Weights of a small transformer language model: 16 heads of 32, a variant of Muon for these matrices.
MLP neurons of a small language model. Each row is named by its layer, matrix (down: output weights) and neuron, and shows model dimensions 341-511. Each number is 500 + 50 x the weight over its row's rms, rounded and kept within 0 to 999. Numbers have three digits each.
A block is one neuron, or neurons of one layer that tend to fire together. Before each block is what it responds to, as a language model described it from the Wikipedia text at the highest values.

Description: Currency and quantity markers. Dollar and other currency signs before amounts (a $63 million, for $475 million), plus approximators like over, about, around before numbers.
L5.down314:421529486494632441520465561479671546527470481515498455495514515538511578369573578504493398391503456508430571586546424504495531532503500472483406475537475492490403514485546513436473425551452479596461536473591518498478603511523529487474541457497423493475489518564530553404508440511572537573549439497562486487473503476476423480439528522574435441410419431547494536509427516519445595533417565527478551517466559500577469491571497494486549495473411535428577460546602443450507573479517515423517560464471494465479480548549
L5.down520:472446505452513391428570383452466524472442597499503434509590517546434442559468454581472496492420478513454545464503527500495469517538424473405512502463513508505424525490528460502467373557440593545524460498538490591448531574531456475441509393500448417451463571544470539522554407419403540555523411524495497447563594533517545535432515553590579484525488477523456555476452516467542463531432563490517464613496519420573532562563410548432423487487381584483453437409493488511401495458517504493508521550539542435457540469552
L5.down1102:440480440465398517528527547590436503520515497442566528523516594473474512489569497486438459516549486498562466451487541569671505545448408392539490577489569487541516537626514518558424503556520471417484487531506455479566478604521470526421504545454563403524507548589521481505488493481513421498440484432486500567527521529427456501507521508528470472501445427467523549504487553458580573466512522497513439471591426504591505478499470630543524481446570479418662446465493589572471444529551555546499573607528589503452457448461
L5.down2023:487477535506487577487414550402509547453450519502523504554524564540487512492441459482499527464577409431563466515496443450504529567409528439624497509410519541486532498498570488491520418488560484546476574479576491416446528529560557419419453467491547499528395545456512431454516492545428434539514557560394499423479433564563497533588475532514566500498522516531499577488500534547512429395521469453468477462474427463532468398451514508510472554548544563392480438510504611436372550488508447494406555471376370504475489487488

Description: Foreign-name opening fragments. Word-initial first pieces of multi-token proper nouns, often Spanish, in lists, tables and sports results (Car-o, Gale-ana, Dam-ac), plus some table decimals like 6.6.
L4.down107:548501528557541348533442533485504429553562472528518448561427464496563543410499506489485533465472492549454492480517459457552505465493515509548511564517492493491451451561483465449488510585535494464512518522516535436534553537581465482454493533457493437480570484442466476456509510502530497497525519462548641516543478508586508536547549492501565470551543549477433506464464476478468480501482494571428516520473487546528599469534479553563486513456591539461520478539397513626564442439568496544572486487509532430543409455442
L4.down132:485561470497441428455485540483476547521507480562422516491475552491393540500455551613470560385536472487508538556535517560515532567483541500514452497575579457498487440506429538451446441591413590526438499448436500489570534434537575520542529417483454505430519547579474459487450430579478456474532579432506375519537540481480494552452504505474572561432457455541490522478503519479567450525563495496485541471458586401591507478461465473501396455528501561498455471481514552426557482553560564589513475407472518506485485539575
L4.down217:503500441487525513542556569535556496514474469437510527487447482488497528576589513644427576572490480448512437550535456523519516524509530522498538529544558459511422502490468511573538485451464471416492476507476484574490536458462465460458511432543573574435445513438481471418494483411491428483515504596484429524549520503529452466542511543494461503474538441556518463495520598522540502456409519520444487565490469492443552445527447436540502473493477464392467460444420470395459495523423466565570489535427548510447583561576
L4.down282:479444588462526453467531590496572488357510564521496491459485490443513412459484442501567465478387490506443525562466576512530459487450539459526518401598507470475481423505474478557541574422516427473516482525527487446562649469411509510417421481457452440518448459504533476429508521471594461511470452565573459518552482556549536483541473475448555396510466524482485555509645548525494400455524528529419565413482606556403556414476522563485518533441624509507484504469444585527520504535452486660529510478506511513476503396507
L4.down1063:524515463468508506558482469479557480555492390513576483513556513499537572583454533504535491502497476456485401412556405571514475470472496614512505552554470421441451409606437384421457666518474488546404550497571459436518503474475525499534373505480456567409565565475501584526480416393546511535527479564443455532470463453566484458499506475492498429513449486561431478529537496456514414455473506396523559490580460590492468498548501526524498500444415481444536490514496476347476536524521490540488557574450480529491541497551
L4.down1332:510540535446518536445497520459571579489534455560472470511500578545510451553519525472520444430487505465570580472490535536535461487613481484424526494480455503537563551491523527510448491506585435523395539504491593513452415466544520591543509492466444509545451493492522426405498470474604502461509485417513528477465463548599480449525503580503531542454494448413487440477609613585423508523535578569384414391514441539480557473500478509517436511451447528411460458438491510513534562475448524586537483475495531422493462532492
L4.down1825:552545460429494495505465496497605495471365537482590494476460552516490460408559511530459490520502429445542518532464515553526505502508438561492487427550403593482541559454501543457635501550445523390526532485393508459467637490453490478511440513465550555483493511483480430523502569460518467478522539489419484438477509615474518475516533446502560526540514546477426484500450422481522528488525563525458481465514493524522529395446473497557502505513401629502562462375491422562556517563463487529562495550502511480474536464481
L4.down1996:546523517480471481563460518612526568495475491499527452533521518492502532543566547477419483433405451489540497443455506392481451501482534484436446486493505368523546513540557490415494471447478511411499523463564514436513545432522415492453517531505422507409480500557507521494469470489490669492395469513514454562469476511512484398502506491509509479464479478371421520568550494539422551426515431380453572556525539532493505462399439595510534549543539510483519524545495472473480558569551500656518540550533547484449606512507

Description: Dollar signs in money amounts. Currency symbols opening an amount, mostly $ before a figure (cost of nearly $2 billion, US$100 million, £); weaker on first word-pieces of split words (subd, det, distribut).
L4.down462:542434526611483617592548496481588489444435484520518500510526478493529462535543500440522490496618449480443498590440579541520558527499502505492512499436486505559566503561409555517550551575512537455387550526487438462515518504395477535417502487420411461471443537513530585556476424548441467487553452512497394502518511526466518570394417568414536480453570511580452587470490512593379537525526573537509485554460509476549489550486522504564508533524473512529483401526462435556492550500486579532506594532496549478502543593503
L4.down509:550567439422484453537567503446552498461457500555488490340414536503465486424514465521505572533558493387519477496528424556436545527454510561378543386468458468427563468419485519495526449540462466443428507526462587568532519542454534513500467496520438395445505447538502533487472444468522468512472504466429517546450409490503486452532450538505478491459466481440393518470604556580472539445511501430556539464521423525588560429499532508519500516443456445542457490476408476506573594585591413507484470547563531616522490467496
L4.down552:542479503533438472471545523591483530538519478487520486509436479466619494579539412409477455546448431468362512540506484530564485459559496535480555478435442469498563494453441489515517460444526590476477442528559526454502466610465493476497403427418501448579518563485477536543469546465521512520463565455415519523564474461425448539399378556447493579512437437589471543506528441488494483549483510512558476445458427457519442492505523426468529466447506439547539522568430484507548540505503549538547481543532557511531510525587
L4.down715:515420607422568485541506547467473442497423580540459516552486502498511443547487499473400501481425491405508418386443538422433443534550507514558447566482523479498436510529458464498526494599386496546573536575570541435417463510475534521511517513504467477446487545495431532476562554458517467516490462538449567493484492490604502472627456458503523536497556515490493470474556458537439596543484517582492509483523495434510533479559473467451534496548510476507542458505617477555486551532489544481546480575499483524494544497471
L4.down1179:562439503480499418543534542557563490508552517448522487439453486537561489501559524574463588477531388462438478458482574520555475470558533499539499474490474472469499492526452469499448540409563465442505590425484523481395555475477434499465424467511616481441553543563425479513502519629509493523500455556554417432514543533456468400488422439507512543456570438525436518464421520520449435547487495529479455458607502532512562622612509490550423553646476528496534466483469515431527533507641500528521569467515488533597468446458
L4.down1218:499521509523538473490502549526476546474489472515545431451510358501554525565521477470503473401507549481634466495544478513403549416453581436548528650459531542387493498403607424439504540478470527461504515472552494451517478484524522444479421493537479490575477508483482541481503490525487595569423481516556507554506483523507542452527439454472510405585579578389506529482416508496503552469516491520488380535541561551546550569430491452535503485454496473446523539498513488607556545441442483548502452524539500614586509512408
L4.down1365:472516432493502465484477499561536483574418414590531442514467512447513569499500479510474514510491486560495536523484442434529471514517450567488490465484542434504483603460449472522507526512406471480477505525549501467481513460492421503515410361546453486378512502520505426515517462498492425436543539441517560508520490528446554379522497501502547475582523433365504519414505551462419561463536528495514575490472368600495553550601490467442474522548585518429481509370507592520533500413514438488501505570430529475520457562518
L4.down1392:470467559613435354486502569518494424522546555495544460612489525575412524506429479434520567557540433544508532574571431514533477432466407559432488475490478538491491541522479514536476453541484613411440424553586555503459483547568521562414514525488396434479553594490535561540498543450496565525449431480511519544485456474454421519459582467569515498496543543478513454560610518416522501525468532466436527499510555542527508578487437358561473455514460613536460462463528481479499508525560505447530545581481432525565430472481

Description: Sports club name parts. Mostly the second word of football club or team names after a place, such as Bristol City, Bristol Rovers and Donegal Celtic, plus "from" meaning origin; also scattered mid-word pieces in names and words.
L8.down1892:578461533422522525477507453494436524491439485434561539509475499581406525485500484481548473479397500475600562481558506483610548482496541515573467538481388520480509483494428455510487460508527530585568513492446493532499518460523441560481508554438464447554488567520504533530539521469474545561558501462588468517480465447549499599379472528481488484506632564472549517562518430493500543526459479464472529421520470429507484540498521554499464579580520475483445556525449477479482425493485430474443552444485387527435433580519
L8.down2022:508480378493431404509467584504499479461563544513485477529429490522557532431473474503484485513550502458500491497531615480516369531460495637391489451479512590391475463523561425452504511501413490516610530463537503537496475415532599448493467506472429531548506439471510458545452536555508565447487518524459495424586478601532435464463566515477378447545602510538413526580539566511460481553534470518352419442604497446412532477549450532388484415588443508547561500408468507495501454558505501506444472409464522485523517572486